config = dict(
    n_kv_head=7,
    activation='tanh_gelu',
    attn_scale=0.125,
    parallel_block=False,
    init_std_qkv=0.023,
    beta1=0.9,
    grad_clip=1.0,
    schedule='wsd',
    final_lr_fraction=0.05,
    train_tokens=454600000,
)
MLP neurons of a small language model. Each row is named by its layer, matrix (up: input weights) and neuron, and shows model dimensions 192-383. Each number is 128 + 24 x the weight over its row's rms, rounded and kept within 0 to 255. Numbers have three digits each.
After each neuron's rows, "fires after" lists the tokens most often just before its 100 highest values on Wikipedia text that the model never trained on.

L2.up994:137164143080157120113157154158150143151144148132133143074109131156145150090138119086137108108148143103149158075156112149145168154131142165150119103118091121152143114144138134133100128161121156119134120112139106123100087169097069148195184165117100075158160121119096175120123141123125121074100104091136118187145105133124129121146143095106123143094166087158144148140129127118157114130151139105157098117164124117148106140125115150118162137132127112124107137120163136127177121152144113149130161117106178154096086101094153123115134127124114141097108114144173100141108112122135141146
fires after: " the", "t", " W", " w", "The"

L17.up263:115141171122162136151135121109134144164132146198137142148126133127110124119156140138133070132137140123129130110086118131148163141144123149130131143136128128132147117123118135144092089158101135134131124123126133144131155161122128137163108105089124104130114178130144138143099098088140137114149082160145159139141140149131154112142098139121070133128105106134081138075086137091115155127136102157177129104103157129124100110118122183131190053165095115098138135124122149116142146124145113116138083189128160146130111159115127183154125131126107105132157159103126122134103095113116180187
fires after: ".", " =", " |", ")", " C"

L7.up944:107093154134136156129091152100074157131137122153111122102135179068135117141105149157110137129157134156102141101153124102146125094149123109156115114097136140098129145088156128148136115125148158131143144131146139130132126121167119082162139145129104145099120122127116118113113133122130152148104089120137136078169170093132130135157132174124142133088083133152161113112122107119165112135155127158112141095132103146116117156152136132089105153072095108094125118169170132158110139135154121124114174168152136136136133127094139109145077163092111143106126116122129137100104141136165122177
fires after: "oc", " o", "g", " c", "op", " rec"

L7.up1103:120134125174131147101092137114110172145111125145104120168158152129107084139107152130118090149088119102154107110082166136121121088107120122094131119146142167141118120075075134086149165143109130115117149122126171120091127160086132120145142135134132107092122103168187100109154105119143148107147099151136145118099100124129128112147136130145150141146112168111134078117147132163113086139104130132142128170115133173091119129145175198132150119106138174153145129109142138132138165101142123076127121143103138149132143145123135118128145144120147099150157095140095117093152124163130137107
fires after: "iz", "L", " M", " Mc", " Mac", " m"

L7.up795:114122139134104152112129145109128110141078142103103155103157173123133133111141105087133119107126094156160107114110117072137119137136145166158132109159117092163103116108120142148154162117143147142157121159120135113092156131125111130112134120092121111126108124138121095153145076149144139124138134148115122148147139144077105159110144106081122129096151119127108108143120117169096117125079144142113125082129147116137129181118149156109118117138094128102124115109137121127156124083147109111122163085123118109149113130154114132169122150101150166110122142165130120145154102155131147129
fires after: ")", " members", "stit", " member", "ie"

L17.up1720:127157172134159120122091115104127112149110064137173125147163129112148137169137088140159122129090135148102135123137121105134114098104126126133118101147138136068124142143126170137105180177137110106125072148133125133089144081137140150144125157141175140115127170147116154144132104168162129136141132141141131118137105151120119100129137127097072122076124099100129112161111131118101131122069148165129120135088152123140095125102131135114153087187076168095121154124095093173109133140169131126094167125149145171144157103105105150140134135124098141160171118138120104150092113103148152113
fires after: "\n", "|", " 3", " 4", " |", " S"

L7.up687:130154137141158092146166111118144133113125185152154120162115121111134097126164119167118103125187127124113140110141135114103177083109126163138169118133088121137118157117143134142150091115162120098158160128117176112129086119130118138128108112122129113140165148119150136103138154097078101151135141120115128143100115161147117126129117117137130118138130133088152113138123109128188137147130142126100158146152113116128134128084090095141087109150160117120160113134119117124141156118121116117141132169132150137127171134101104102121161151066098117102128122147129119097139122152098133151
fires after: " re", " was", "-", " b", " cl"

L7.up1141:131153142116122145135156156124106112132147124067127142103135142156111155136139144111120109083106107131129113103117129152133141135177106112140154110121180130129132139119139166148138142113125149119068119131138152117140130117141119159131113135165129140164096150123125114124135165121152194139133104135157107117145120135099156174134138112117099101149119136145111128155090132105120117117088155128116114143087096172132126125090125109143124124096129079126129114138131134090128147074147107136165078129121093146122111087160139119100110119106143097082138130152148110095129137111135089088
fires after: " v", " pl", "em", " Pl", " rem", " al"

L7.up942:104122131093121121114136107152091148128140172100104134125151098120138148114169118157149084098119147153135155136079110104142069161142142126138083105134098130155097153087132170141145091160121110125116195139123110145151128189144106105119141143102099133134137130133088147104133101114169149171129131134101112169166117131129112103110118144113121094100109136144085150154123141161141137128126162114122123117111141155139119133133138109110149102092114124083112140076162110139107125109162150100125165113126135060133108105178120074114118160091167159161093133129141117165151139111091091111
fires after: " that", " All", "|", " part", "ther", " al"

L2.up1081:109145114112137137142110139118129113111104122128151099147100129134113175156139135104135142093104112152136135114090157139142114140105096091139111143119154169151143138137149166143115160089132133132139144112174125126141123160172133164166112128131170147125135152139144108166109088100112105108122131157132150159120191131138168104098150126146104157145161148126133148110096142182110147139116112143133137123122121091100106113141146116103113086119150113139152136144164139152186128111147143125113105109125172135158104123094140116137131104139136098165104141137132165133107110125081132093
fires after: "S", ".", " U", "D", "W"

L7.up352:139140158116136131090117140164138144103109154101075135117144151132148122081168137130140131133115120112134109116121132134100109137137160149139120136120158101179158146072080124052144127119120093090152114109171082130158097107163106169141102175120088166192139115104114130132138160093103115153089157152155156117122130110138107124127105095130095142148089126167129128166112170122158116108124137157144118127130156142131155158166189116127143158123101123125160160127128139103103109147149142109129113128126185155092145089151117092102113123128101163145135144153136124143138171111104134096
fires after: "b", "w", " W", " w", "p"

L2.up1398:133107124123155110144156111110107103107112108163144142105126128102111103150153125144160140125122157106136119117151110192138168148153131134137131099156158171158144123120154107065122110121168148118135116101121123134112130156144142108191122143124140122178119129132112120070174151153135142161138130143113127088128140139108122103150102103157207106166116095109135160133110123132141142071095095110093150186100160162143104144150080125118093183154119126114153158108102129109134107094136175144154117120136106139146151096154109120167134132124131147127116162109113144136108167060148119107
fires after: " l", " L", " re"

L2.up1055:113126170142087130106159138121155151124127112176168127148098151123127106133151128116107146106134142109082082092173123117098124126120149126118109149099174118107112134127139129123094152154110081109148137068112095160108124160117144118074111111100126204145133130129132103121162116081195131113115113112171127141114158142140134145128123116132111148153145163136124099074113103154100143130115111131130064107144136150127170100192123106133106155114113117144091160151110147151148122124071098126120122174166149137147111122165087143136142139123090150113127165183122102141137152165137134109
fires after: " re", "re", " to", " s", "'s"

L2.up188:146133160160108163118171157144123128155174130131152115152099146105103146093104140134156124142135108124133054135088118143122131091130123136121129139076113129117121173128149125137099146152118118125152163095085096118130090164118131130138115159099133106116098091106100104162083158108122146141177118128124164125071148104103131149163092172154153102100137140109151127110105141117180080146115104115111154093145131131092121084166135154122133154128139138155123146130114097159105105173174074091132118093160132108140108145124132112133137117164109092126112140136141117151118153160123144120
fires after: " |", " l", " s", " Total"